config.toml
n_layer = 13
d_model = 384
n_head = 18
n_kv_head = 18
head_dim = 32
d_mlp = 1152
vocab_size = 32768
activation = "tanh_gelu"
norm = "layernorm"
norm_place = "pre"
norm_eps = 1e-05
positions = "rope"
rope_base = 10000.0
rope_fraction = 0.5
qk_norm = true
attn_scale = 0.177
bias = "none"
tie_embeddings = false
parallel_block = true
init = "orth"
init_std_qkv = 0.0379
init_std_o = 0.031
init_std_up = 0.0379
init_std_down = 0.0219
optimizer = "muon"
lr = 0.00575
lr_mult_o = 4.0
beta1 = 0.95
lr_head = 0.00477
warmup_steps = 83
schedule = "wsd"
decay_fraction = 1.0
decay_shape = "cos"
final_lr_fraction = 0.0
batch_tokens = 32768
seq_len = 384
doc_mask = true
z_loss = 0.0001
train_tokens = 284700000
steps = 8689
dataset = "wikipedia_en"
MLP neurons of a small language model. Each row is named by its layer, matrix (up: input weights) and neuron, and shows model dimensions 128-255. Each number is 128 + 32 x the weight over its row's rms, rounded and kept within 0 to 255. Numbers have three digits each.
A block is one neuron, or neurons of one layer that tend to fire together. After each block is what it responds to, as a language model described it from the Wikipedia text at the highest values.

L9.up310:138107140123096081136083117191145141151145124061139093147130131081125136169111168067113132143095089195113109074088124154133158157145070187180094109111120130095141120156104123145196058081112069131107121149128136090110108090146110109101186151106131110148118115077123126168142128142136160139108160125151054095134131106142101148187130155179160135132140183110129101206131107138160147067133
L9.up414:125110096104121131168159136176112058124141095083137099145084131093099114131148152118150165113065148084137121072086135192158153159135142108122090109161135111118134156140107114109194119184092149123085104140119101090135089131162128142062164120124103093102170151102110167153052102173152114132163137127119119130064140149109085153152184120076135112196169116096151111117186128170122160086071
L9.up733:108130147190138076146188160186099117118141139084091121135058117176052095156174148114096152087107184150116132042106093094191147122125152144105146142151139097093134100101113135083136167137119161077132132149128174103111104102147055130107151086130101053131151138157085129176056143115154153098148064142114191128088134092119183145112157110100166158099185112167071161163150104178148142048137
L9.up736:110101159135137082164084138157173124141069146112166039094157146179120154080109168074106150131095176156083103099084083144116121089160133142231143116166117140186130112134183095165142086151138118149144105151077101144088087114115058093094186148098100160087105164125124156142091119160161130179090070127112133100022113115169121092161128128152140136081138092105104125113034087199149117092083
Day-of-month before month

L5.up12:123144184110171124137152094120120131087125163118145202118128064172095127127122167172118119136114170182126112173082114147127148148117087169093116142131128144100175133155086126147138145148096126166121114144153126095137112162104215120137197198139182099181139158128183069142096128131145117104135115088149158162142151125138131089100153061140137129111069112152165142081065102126083045100148
L5.up356:103132095141084096081149141239112099064112139112171127082179109099100160116112091159158100126113099120120113135073112138126125167131153152080077118108084136124150184210151138107134129121157149071122061146138124083090116171114137163128131167095106120167136122166160137118114178151187131133176097069164152158170053134091159103138136130079132150127136119148127162202141070092178115171151
L5.up390:116155173219145097119189088123150140133163196137133153071068137132122186145132140120120096168074126123153166124099194141156088163104108224110146114140127143136132133133094176114141144152141104134141103092120091154207100138120159119139172109135169150171136156136159129120155128175098106162103134104174134105074096112146163103062093120119101098138139085124113115092139009203113082133124
L5.up394:103126116154099074116117111188152162176126150063153154131120160188132206083146142137096154167090146142134094142132139171109130127105142129092109191139175175157128117183152119105093126133122159125071136102091115114118082126126131092085071097088186115147126125115054105114135111150205077090192158121151135116166080157063152169152128159124141144145182130099165156123115141136121143158168
L5.up562:171168127140113131153129094142158100100121118107142132079068109192184166168136127115129150143162077066105115174132152136032146109099146157104142111116124143133123083135108040139109134175096093123135101168117112110146153092102147152137076159194158139173152087088093132143137123114084108140111107109100142126181078113102101116143141195148102142133162155093165127116208051070115132110157
L5.up606:089137103101165102119183203138180166097099185116115165130166150041083159122082112141100080169170099105132128074140100150066159092184093175191108133139153130098184135130137101116159152119086099100127065137129107159103063174149133156160127152133099130130116163154123086135161245110173154149148113153133083146165104090108121163083164170137175174120129082166150126085202039145158147134163
L5.up790:122142152122165151141101127166144168095143129134184175093180074117137159140103132119158148179078086093193143131089090120137137121139136086141094101093114133074184150150107113114119120220148093140088109123133097120091086150117130130126172127093138093115132118124136146097084105115192119110125176070065130199150162127155070144162153148164113173115108117119097111132125066102066135171164
L5.up1113:154112107109155073106138108151169114113188201098175146131124087156075084182128107098185148175165081143155108130164148165102116128109115134144127180094148163168162120126094099100093190137109141124148087192119091128089151208158177107134224154094150090099078128144101111122168166096125105149131148071111149181114083107113148109103123178151118117107160106162202101091163070145166157107102
Word-opening letter fragments

L2.up511:139126109149161193177153149076179157157135099128121157135133153111141108144143171147088121114139127143143164141130159168126094174144163148177126195110164132071172072145122124167104124152156102077127076105085172189124183132162154136191151131155116136121129137164133086043131093108088158088150152154111198167181135158120057108132146079104137181149146200118131101145152063085131077062135
L2.up1010:111112067124125180120133159155141190101133126188175099199101137067167186095112113157115152189167130075134132167104123171151152125091112115095116189149129111120116118165138111087116146122107167056189118124087102192093092101129139125222076174099182098126175217146097141102112094140119081101201058151112139144139202108107055184097154157143137147131130130105137154143144077181120140106131
Wiki heading markup

L2.up439:149131108107110196102200130156109117121154103129080099094080136091124180160187132099164103114130115112087159147104163066133109116115140155115157166090094093086029117183127118120179164173105159150110165105090139177088166172178110157100149094199120154100110080107110132168144186128208120109152134158109137170143134129164132085159059105114134102052155140086176113122119118078162108199081
L2.up537:127107146067098173121176103145135113158140181089091085114142134160118141092211105110146094116134139135082135125140132066117152108096148175161152138098076101105096145126119167134137137108149156175114193083161158172161109174124113147067128145192105145098155126095151137150147098104163131112106126143134120155152087099156072126160061187094130168110149167094128127177149100079181099207107
Adverbs modifying verbs

L5.up87:185149186132152162158093153093128144091134150169163197126118085195103133116134174155085102137128081180104137185121083114198151116145168129129035130173181153098077099094132099106108074166114135179118152093139126169083142140155140151122121138159159146075152147091116089164116153084121117116078124092100120169151070145166158098137184062089153099097115152086148151117153096128105110118122
L5.up93:128121119126093124143111130118143135131052233170123107149140124154122064147158128156121128100143053137101175124131091181089118109091122109141135114146167129175110124085122132107092069143139143121146082140150124175093121155110104130129148151142122117141120169174158133142129099121117135121176116132094038126141107136130137102103166141168096130182128154150148127101134123154161097162119
L5.up140:110145130127129154128155153141114119173053071090125163121111109071077081135151160141171136150097109129168120129138116131127119113117119171179130200144135092122055138117103121080104065081118135184060139095139134165113149152134112117118133115119201160093124129155148135099117110134067116112105154104134148045154179128150081110106182059173100086159144146140090165154181162114115126155078
L5.up223:159112071055136101151107127164133124164099102134153147167157149153163110064094112142162129117099142112101196220150154179106100073077167115071181128121106146115127174134148134115103079112123121173157156095081139172077144143120123119104124142173089146160178147113099102143119118155163102072127081162134132133147112075153141152095128067148067139099081166147080173095128103138111109175129
L5.up419:141122146136081150123110136172154124111116127175163103090139157140123140100141167146173084098145130108117060128161146146142141099145200163142149129184147156118122167081070128102096093141114165126102149130100094085123125132156166152083121147184080111166089113153106086108120137139138098125165151142169156133198071162109144138121135133161156112090117141080100136135187124143126136133083
L5.up788:123125094141136093139156135135116106109095133146155113089156210108106114131153190216122136114131118168140114115090137146109115097130144134117149149126138176110119150132190069117141107126086122126117191147130127096110168130159166093157113145153090125145137173090109175116101141142122112165126078158137116127180137131216093150052159174182173060089080134174064128162145118172150155172153
L5.up1056:177095035093063172127121131133191169127081138137182137169149109118101140117159200121088113086109079210114087174087131122138098116099124168071147097151119190112091099174084133146086120133100083126121090096125130174108103114152147107120088127109127183133108153103092055159166070138161131137145093111125135103174159132105100152138134142099159142174110143122157124161159158193123153174126
L5.up1081:178170074150128150082106152118111099115101154076100074158132107180134108145149151087130092133106108145078107095210133139112142165140151135077081130149133123164110158152107128108100075142153153130174146082158133157116118109157168116151118087115057154084087176136146130145094153176129165136069130081095101155141110164080149099113143120143137085198140057082079160150161122156102144159146
Preposition after relational nouns

L2.up380:138174116111144119125134110185166199083115089118154106131162098028131098175111111150185080096109166111155093163112178141089143137133106135112153139168139121100149136175142066111100215088102196098163080088157108108113128157123065084148086162137151122131124151119150125051106146177161128125112076095151140088100111102118121144123173118109188141134148134121125168138186093117170125071072
L2.up1143:066119139183146095141149106154172164090102147121174134137124103056118118141171146103154100099163132125165089148141107124123157155181120116151114174192120101193175138169138124124140194139109154132164079094105134127085153131156087144107092138122122103146150115175167140093102149182150097122113121105054146111101088068090102176106167167084169121098083148091118128097166065137204138135104
Capital letter after opening punctuation

L2.up595:072146145190150129161104125142079167117162167117128082159132119104152120139151149159186129059138113151154157116145103109079188118088109113078187139132102181097118126200106140158105055121180141120111141070191122176159088132153128163154098124183165159100137154143152154133169097149120157173141067119109157132161142132170121197134151097174195109201173127106073140043123136162191165109118
L2.up614:133138137123096150134102150102050098179137154153178107142147138153142141176170147150121143125061126116130122146193104120133089090115192130073217138159141132122114132188067110170113102127151131112132099103107104218142136100135149141138135132190153191140090099134155151147134128119081103104083150137149093131109125166098104138057116122127152091172116125144113122155133104154189201172138
Compound hyphen and boundaries

L5.up170:084171112088137157138140102127161093174094192154136160114101104082144165089135100142102134176178110103086097176110156142118140108172087158119102124200059156106164114129144072168131147146173096084160166121111118125137112148099165156135153144174113157175113138133178097092106076160143144145147150075159139152156130151144162147089102096109095116090076138152131073153090095146121105137113
L5.up343:065101134096151120126132116105119096134099087100106136188140120127198147122087168163185201115184163155142145147107107175115119111115118133103101140130184087110108058119128192135159154091131092130135093202122149061116142194163139147102189095113086106131099157127084127181123071108137102181124085154147168115127118146108153128121128114122139130128183173114202141182084127074124079127171
L5.up439:097119157092135095152104108203163082103113140087158170121116156081129099101085112215119130103110104127091121175056129141189186139175095249117104115134183131151174136125057137156116175143083131098176176115092133102142153137162184138082120105180151109111131084163117123100164154151124087161167068105153172115088154133155127126095136139144124119139121114100138095199122122114133087113103
L5.up474:107133178185136146159170113145152127130126122182097157105121138096142067094093149109131164146089057174150120115077136109152119127138112155096097153104112071172143165145086156098133152152110102172137142160172159149187125083120181141103144120093154115095133081165138128085106135205179059122092083129177112120137102158172159128108148099140095132120116162102108174192143078172123117120102
L5.up588:156106145160122111132138147096142138140137165083083172109181088157053114117145072129153130140140110120142111134086083147154119163166142102098115164138169138109173121121103129130139093152119127097148124142168157110145118108053163127097138162153131106153140119114152080084106066166160172089111128168170117174167184120157138165146138119077125064175162165118133119118113106119092088190196
L5.up647:127120120180151150123123093113105117069171104188095122125120122113139142129125137164138111135145115151109142147103121097136118176163131133058135140097127122094147130124137132122158166155146099139092099136124141140136108113106146126120142149113191121154149061135142071129112123145118140104110086106173110151109124109195149093115146151159112045097104201150075106136158089136113072160142
L5.up683:056169166128102095142179131131111094073156208130105138079118130101141128123140194104167154174123079143137127139163109145142145133151111135107104066139162177153142125133104133141113069169156147160077122139097104172109134102139132148127153135119135159184122099090152142096097111138117105101071129121124163088092136201121139158156138162122061145117150102138128122090147092150168101140104
L5.up1128:122123100126126170106098176176098126125089162134172097157105166048123113092127151164113112126149147086077158090096122099148141173213174144149130112101104071109137118143096059102163205158097106110139071166185140116178118115111112159081154126122146139126115175116115111145157115145143119163115098066146120101083138166074164145162083186152086162154136144088134141084106062118103092127154
Second piece of split words

L5.up236:155156125178112134094132130125213120159170135111178139136070138123097125134181131115119120154164127143164067142151125123192102159148113184176103157182118138078124118113179144116113101134088117198083155062144145133145115111179150153090166070161093161122159143124125137138130123091075131105123114123158169105083098119159155108150086090162155130065155121138104102139236129145108081123066
L5.up371:108159119137091174125085184104085139139147122090114123151155176156146137147155096096148107165166107133139141172143167095089119170136081158066166113118083088093134134125156106089114128152132109110178143125203104121133205130154122076148099032114143053124084101147107108122089123065162183108149138059189121076121137143126165130128149158181103126141106089150071095137124151093075137153122
L5.up400:225182123134126153106130181086115119114135111137134142121095190145163127136160091113134082198136102089095151164150148073134097148153180088166175117142131131074106140133102117118167140117138130126154126106107179143102162126171124156117120120123135151139216107129184091127114073168168068117124032106111155146135097136188154121156099116118106147119167111123187140177150104119119054144097
L5.up713:112167119151062176126137111194119152162128141160133093136105129095105201139175148157148151136165070141117112124103171083161057112106157140064089104132134149108093123145137128215145092183128113137100147122166080124109132103125106200131150082197140140131198118121108146131156092180159104111075080144147114080161137165161153114133068104140163122084124072132119117104154127089129128101135
L5.up766:173161130157052135098159096144090112108145150120162079166116173157134148148154146127070115119175128112138118175113147145096135147114086129097081157134102149135084116134110111117125091153178150112107139072178111152140140102085092100160183088161165181131131082119149183151143131144144090144148192108143150179124118120130091122078110115156116132043088060080155067169118138088111076151041
L5.up1080:105121103126079202224055165146153195118055141158160125189124118126112110082138085104160164147117109150160163103102144175142160110120135123108119104145136173148123078079086130156133092119144029119096196088127145162156034150104132084092176062151123114128150152111118195092089119100131106099166051173125129131180076158094165099132177070148136099141112171136126149070126137092119112131154
L5.up1106:122174134174026192122177173191078172071117120138187102150111163118163091174174132167125120109132113165171148107154134072137072114141136167159160073137078158095085153124092109147159111108076111096096104072107070173146110153087090143134138105145201106110162130100116121113116156090170121105146137140138114095170127116171094109129127105140167155051150113115181069183130157076160133217039
L5.up1122:130159176091119088125150119111139110105198120120109099208133138117131101148157100063149108119138090165107156143177179087159135109158151134094096054163126127116058188083118167142146126127131103224107150101150111172148135119168102124163125089109127170111122135072144109128203086103211118079149183083065196142151149136101119088095132063158171113129155156148073099190166094115130081135091
Adverb modifier slots

L9.up454:154113096110154081105131120180167125133158119095085139189128101169163146145119139169077173161142090131155168134097160152115130134113161146102127134184115141095136107116105110110136048105114116193152169112164097092170134159126134167142204186095140174104104156105132180129186068143119091107142149130072129109151116049072100110085112138192126165128100136079092068099123073115157122136065
L9.up993:085145066116166111120093114109095090124067169138082098161094147130094111150160069138096169131099143134104177124111098142104155160096208117093133141162128153156160189092124149127108049106122149072132125098124113143175120219186104111068136181144118162107105099113133138162131128114095171167122136073089110118085111138131112104136187146103191095078141159153123184144090141152148079133166
L9.up1006:100133125089143101113119117067135106134113146128115103190147095174157162123137102120058168151100115089079169106145121195141075155113162177172115130192116122148065151112082079103087009168096065097126168126106150092167118136156094080145208121121171139040116136165130126132110093138125192118112115126174116109086103148059157137120098156114103126194094096162111125154115108135142142090073
L9.up1123:097132068087138116124162112084120074201111117138133124111092106104100169162105200135090094138108114069175151126147201109110147166106077187155082120144069091165085135132123114123090075137140080141156141065146162149170101139130173183070137118134139085079101105167135081106075093075106120080120105143132120124134050174102111096118140126130076205173161109111151176195140129149143102162146
Head-to-object link word

L9.up107:140124103148049138123173167134086136106146122098143076103112152186147141128187115066149027163129204161120128149154129095113100097165100124153166151107128114092124119156133169088144107132169143120071086105112178139158121147112108186102154095138166120110108125114109146101160085076158135128121147071129135076108147148085145130125125137152112159165075089121119084159060141158098088096100
L9.up202:136189042131123132113075192136089106157105111085102168166113131079146154191150136117111096107126172079186102133098123150151132170134094167137162131068137160118126185148112129098152102162152132115166173142113136140142086171184134191089144170147146161150111073144136151116164076156115086128123115121105126194134144165140105146177135121125145120079104169125152162160154108085130130114112
L9.up412:166183106138094151099131137163161064092078126141100085190154133198095097125204127166112072104165146119109098185163144131133156127161115153092126151115124084098160118158119116126150099087111162054153153090125081132160077148147164154149166131147138116109085133077083117099089113162140148120118149136188113094124150154097170074077116116138130129146139157149149138133111090130145109201092
L9.up952:126136159118151128080151130159146135108142113098103026108098140169184147113164161097134121158127091123160126193158110163112115094105125129116179178160067100130158129120209148061154107122165220104104113030158070150112093143128116140168105152131165225154119121115115189110086152119148146115165140140183125115120114044120160086126174124130106121102088101124120132138217174109078087132118
Pre-participle auxiliaries

L2.up92:173135113123115123153154099141105100167178149134189131110119150120157174169150104118102146099114151171076143152155112136118133080149174183068126117111132149030122103142132088153173124172081117175161106141094088151123070159122128087152133134122100156145140160124143144109164102168159145147124147058136117123178095160096135153151126166123171073101118143149141083126143114134144163192180
L2.up292:094172130147120156159087096149155096143079071074141119165100141111098156100063160138130105156173144160113127095129139126115118148142062162132092130095106141124049134205107149108108111199098127174110134073088137137168130149150132139205070070156093166123138213099163151191141124177102138127156109076091145111119064136175160140079173123165150135093167136145150129133153116174144143189136
Sentence-opening time prepositions

L9.up218:162149111151033141148110153142165131113086125163126158111073140084140118075134107167125144103108129125100078138162093157110112097117107150071139144087153120098049110154121171153104161188121111126141133151161136163165146073105172205140113141152078151094112108142135113152122155112218138151188145069079135110137102155140094122137176091168124104127152142085061151084141109138109153163083
L9.up956:179099160112066174107123112146163160100122119128133123098127092186094117087188094125131119128105063137156117126184108148158093074146130148143172179055162113133132093142181168147138075157115136138129108131150126125171146162148140168095192111137072143105141192154108110104138105105135109176184132080105154151158107146113155115157117172172139126114117108079102128136146076144105137147143
L9.up961:203073173107136098153084106196164122102102119094144156042158130133122138105163093107092183146075120089135137141192052098149083150179130161107129098136158061143060074126143131146100110140141180090116101150140115193059099079166194123081139066114100140124097106178162103168106123138161132106154132143174173120121130157133158199144172112081105137102142102118144174143138111132093146163137
L9.up1086:189114145115093083190142139175124114140130096055119152126166124071136163108112100119108160168126107139142110119157117119099092114112162154072182155096188121168142104105157098151126128163136134050141145192171085113112100105088162172093108160120067126169113143141129087168125056170159092087159183107132096144159096128122124163164213129160118058153150140103046185122136118113132148196133
Word-initial split pieces

L9.up38:145158104075139080133133102148204114078090138125168163117140128084057131137148112107180008072192142122209130164136138125191150124191080119116145096139136073083126120122148098120111141161097224122094116131133146118127125085112120161115101170118089080070165139125145079108170195166175137100106135091154108092148074097085136158094099162132094139126104145069131095127138136119148180155157
L9.up455:166163123174141095159106059133143141093109159125172160045194112130081153121140115136161094148148107149102146158117124144083080091107137135144096106150119169150107144172106103148129158137092141174173117088108143078162137141169131099100117153145137121095104103098182035148153150098174127139150046127132110101120101101066189172106140121121162103125122187191150211127148106178147157141169
L9.up574:105113098105129130100122147135165099096090110091170129075134141101082136170162192087108056142155071118115150169173134197100179104193165083071164128129083139126112142138104106144083167149126137160100061122104133097095109122147123173161121164118161159176168103121172101078129101141157120155121126113110106136159095214100151166167096166127137154156125108167058114105141114109196151141128
L9.up865:128079092086158083115167115058094144074083121117123124145089100129156120154129106128155090152129138065117096077113144111169204079155122168181151157175098124115095119138072073176126136141121071143085065109132084174158144144091138086124146138186106095125109082144177100082137072182137135203168087080121133063088119155145113143171181184107138088157072082165137133196135132130126070125092
Capitalized word-initial fragments

L9.up85:147077151135118078108168132101085123120092155107171122154177156098049163097167069134088064112101149095149098090091191104175111160112171122141161091073049078127146096132138132141093151056085115152090116135131070155119148152126119165109146111131131129144159096108083101157129104136149133126166126102132148166117157113107083144171096127190081134122143125195195141174152100122123115111087
L9.up312:104143108142094143084154104109106121117199131099128100122141173099148127143159116163180160136164159171136097157178190079113189092136133136139159076129047151161148164154118191122135102119153118065106110147153116117121127115147101130114170116105157136052154167179125168133132128122180122100197110087113153137164129140171128087157069097125092145130071095095149124137113079144141055117129
L9.up931:082104076089160114122111071180107144127150147079109167159102165085189111084091106172148118126112113147131168184130221138143143119093133115156129114146105127094086114124082129164203130178113163099126072158097138118107126096161091081094113186143127127167131187179135060119140116100135157161180116151145126110129049129126114132087066155159076111156104179142179138114099044111146128177103
L9.up1093:188161166093166139148189119094185129134071165128064118099213092130130137163155134117084088169107084124167090140130113092096092113117142162157097108132085136184135156115133170129167162099133138132125109171118162119209086115164123163182173122135162153123120127097103125116150155144177146118131138101099110122154139134155075113134059077179078141138128143134143152184165163174117137133148
Track-length minutes digit

L5.up218:058191181146114143113130125150154080156126138160117122121103148179125115096114128165111070131128195108100064126145120114157123139152111164139147143135134108155136135152136183161135071111066064205104080148119159121112117126113075137125154088122069114052129154050114146137145062080142169113108156176124150114153129122168088099198150171146161121097134107097108174139172130101172155090097
L5.up368:092136092119191144113189097115203129150087154121177121139039145124080084196104136155104168128102152115142116135154200196149100105151131113132150104089118108122108131131160116151123075188129084107137073158134134110145134123054146089109116062123127126151117094142102149139132141098167169125144082140136098132183119027084116129113126155217094156152167111167067151115145147115172148115136
L5.up450:079131120134142090138145179147199056178098123101110111099099099103136104116111102103104078106060153106107099113104083152164158195137093129105131153167100110107085105122137194130182141136105127101142082140058109149176077153096137149095150136166146173090078103157070181127120055159153143125101137150136095114154155102127140114126145133221125104179132143142083087152136162150165132087130
L5.up541:111101086195136176129082092152123121152104118085134108119128090107129142100051081127103143105141156184113106148153223099134068139157194190169094145144118174116144102154131166156076089154102143107115085140132158114119113116152134076205138114150087115157123182101128154121124148134147153175131123142127086168140024118124177097105157133119123120118138160114120146114146136126130110128143
L5.up565:107115108115139063187092138111181125144094129153148122043109112140144137105124059145105158114141095115129135111142063151130154121148140144200071106109083067114144173204118084080121105149117092101104100109107091084119105114131127156129063127136167101121164125188130180100121117146104101144159177160121148135169101128150154164177120207191108096084158137088088111125154095085126129116115
L5.up601:083124136162158188133117090105138164156140113147155133110083140082135121134144086109124125173141167092130052126077134164116092090108123113118108119138161069138076175141142127131135110167075103108129080160114164172080144154115103127103195176101110159112144178115094181139117172080196120188081111137151135147162112118082148119116125137079152162172130093087129154121127125159186122119133
L5.up727:152089128204150112133140074117181137169135140149098127143111130172118093083130078119092119113120144113122167137099148096132090102166130116141170115107122098076151091077107201142128087098144162133136142163098119129104127140159081072142130107064107138150163085164083128120122101132142174158099164137126118151211081064122086120097094136151162150111085082088072123133091099102154180124159
L5.up978:111072082151126135101129038090069091157153105167062098128142157156119154137088118148099055115090146107117105109103146073170075163128095146084113111108123144122134082109096114155150116161132118091105128168151123059149171139125142134189156068072125157163105123104103129143162113139164157159139129155171109133119151141089136141113216156166196137161149073132158062147109159130141179090114
Clause-final preposition "on"

L9.up347:193085108162124132126137114131110060118107151100128082196112128073143135081104100137168152076123131193078176156194118097147122109138114087180136187119123129177146175130114105109087093154168137078195093126108083080115161164104179155059104139155190171162151192148111122062115177112135157070165177115146174142135132069121124088164125141182116136154090139155169129146160122178148179132073
L9.up640:112142082132111132119117105164129163115130089119137106093115143069101118188177101158152051118151135170115111135139127111131101128113126150068147149136087100128095098140144116172157107144116129117099132110102130136102144065171158120097126214076187128132077108168190093048146155147137155079200113142109136084106121082121182131066123159180122108130153140141101191112122144147173152119139
L9.up739:117145097126076113068094089108144077091097114167123105116121143105119202108178117104151166060154136159100079147154110129161094082126164164071138162035058100104113164108101132106126094139122127123123151097127138090115159140166114098121106085138115155129097181188147138067119103175096116112087095113165171108060148104173129151102143046208111083147130111176065175152067144152135132147139
L9.up882:084173124136117138096126095132150094112103109190171090096117124122158144146122166127118117087148140121150132169165119160125144141142113112129129198124068090104175127161107172169142139120127159114092117117165101081105088174168161138138134128111114135119077186129115161172174115067161119074151109157149111133137174098114094159138134197129116134144086134073183105094157141191096087101070
Opening quotes and hyphens

L2.up810:125147087094131143116154154156115189190090115104103142144113199125065179189154139090152104042091079119114143139125100109087076131079193141102111113095133169109127155193144093174155114155128160099120147182175106138097120122147188175103097105102102112134074099170141128108160126149080159135104143120156133127108112157142087161172110124143220152149128144147168134181181105106109167099158
L2.up1133:112152113165118086126138131134135131135182157107115068104137122093109129143149116110109089157104161112131073118123155159083139123148103123118189118151131129131162132111189154185189114092149147120092143173131144136099092161140082123136039172208125177131084199124123089161158116086165141121130100163110164152130130144138103077113113125077107173094094178109217145121115154146081158136131
Preposition after relational noun

L5.up135:164111129216098149082172116134105157123165138167107050105099132110185152118142143068161117159119091138106147095140147154133114095122107016121160139114106180114113128130173136134113118123140057158133103108101139106106145135168164148133148097143169106162177173092186128151098111162157108113149078147100182140132152128057129111156087111124183175128089092151138139181117130139134130088123
L5.up151:138186189159159195130061087120181080143111100125107128127119122094143121117138099156147089075033145095172137205143108171121082165123113200112141051109084145126171063106127141099118151124162119088098120120110063140139143100147136155131155057148185129117125147106124132128111056140176098157188129159121140158117092153124114092087138122161095121135135138185080134140142086065152109120119
L5.up155:156126202094184125075132150084079167127104095083065080152140111131140148167192129192108107119111112073090163171113109184161152107111052155071168125123051111121129076128138131140113165160110086087098088119136082159123141089118129128115178103127101166123133184163153153096134062182092129097120091149082142110128127159153184106062126179147159080208139118151080153140119125079156123109156
L5.up284:193158121124155135100118113157146145165150109137074147089082171106136122133121140068130098090116162153092150092147146124129116138150108141146198116075140113130115122101126110092178125174054140044121138125129173131099173104221115166137162148099074128090099137141100139157202083095119094135159144080179101073136143165104124096104147102153154127176105084102120135162094102135149186107095
L5.up584:170100161164119168105121079137115143147150103121113073151099133098112158081159109137124148127080162154149154148109105172176124095103100083086194103075118157103020124159072090172143159149117124137145113061094174135146141129133110145118167090158131139103106140068151142125066094137133114130115078161107109166078160074149167102149141160160191106212075092112092178183142151173140139075143
L5.up665:135097126101145140132138129106178119164076071150089094149083097072129095153063135110115100118166126151083114141124122142090101095143100070061192054108107133099096070094118158148137149169126153119109116135142160127163145130103119172133100086076145127093125158126106208136119145136139139125148145147139136187174077099177175148144167148115141071191141082147079137134160140117166164059111
L5.up933:095127120158155132097146142173106120083125194161090109154085109076133132056121081152055123119134074137153172167133131102123099132152084233082197134126135163140122078090153137135115156153160156098135135154125091077143127105116136154159163113131098143131158181135077139109065116096135119155132092134099158190142095114119140135103130102094094148135112058108171166117131074139153133171108
L5.up1127:153100189164094114056082105138102118133138142152046065100112117113140122097139145168083172081156129166142105131106110107135097065158130187116102146110105133111080145119103122112120143136067069172109103114077053117110196161118187065182115108123120157124130163113114144090107158164119139148109081118156157139108077063106103143108141134188136122154158113098145128130162098063107201167111
Compound-word joiner tokens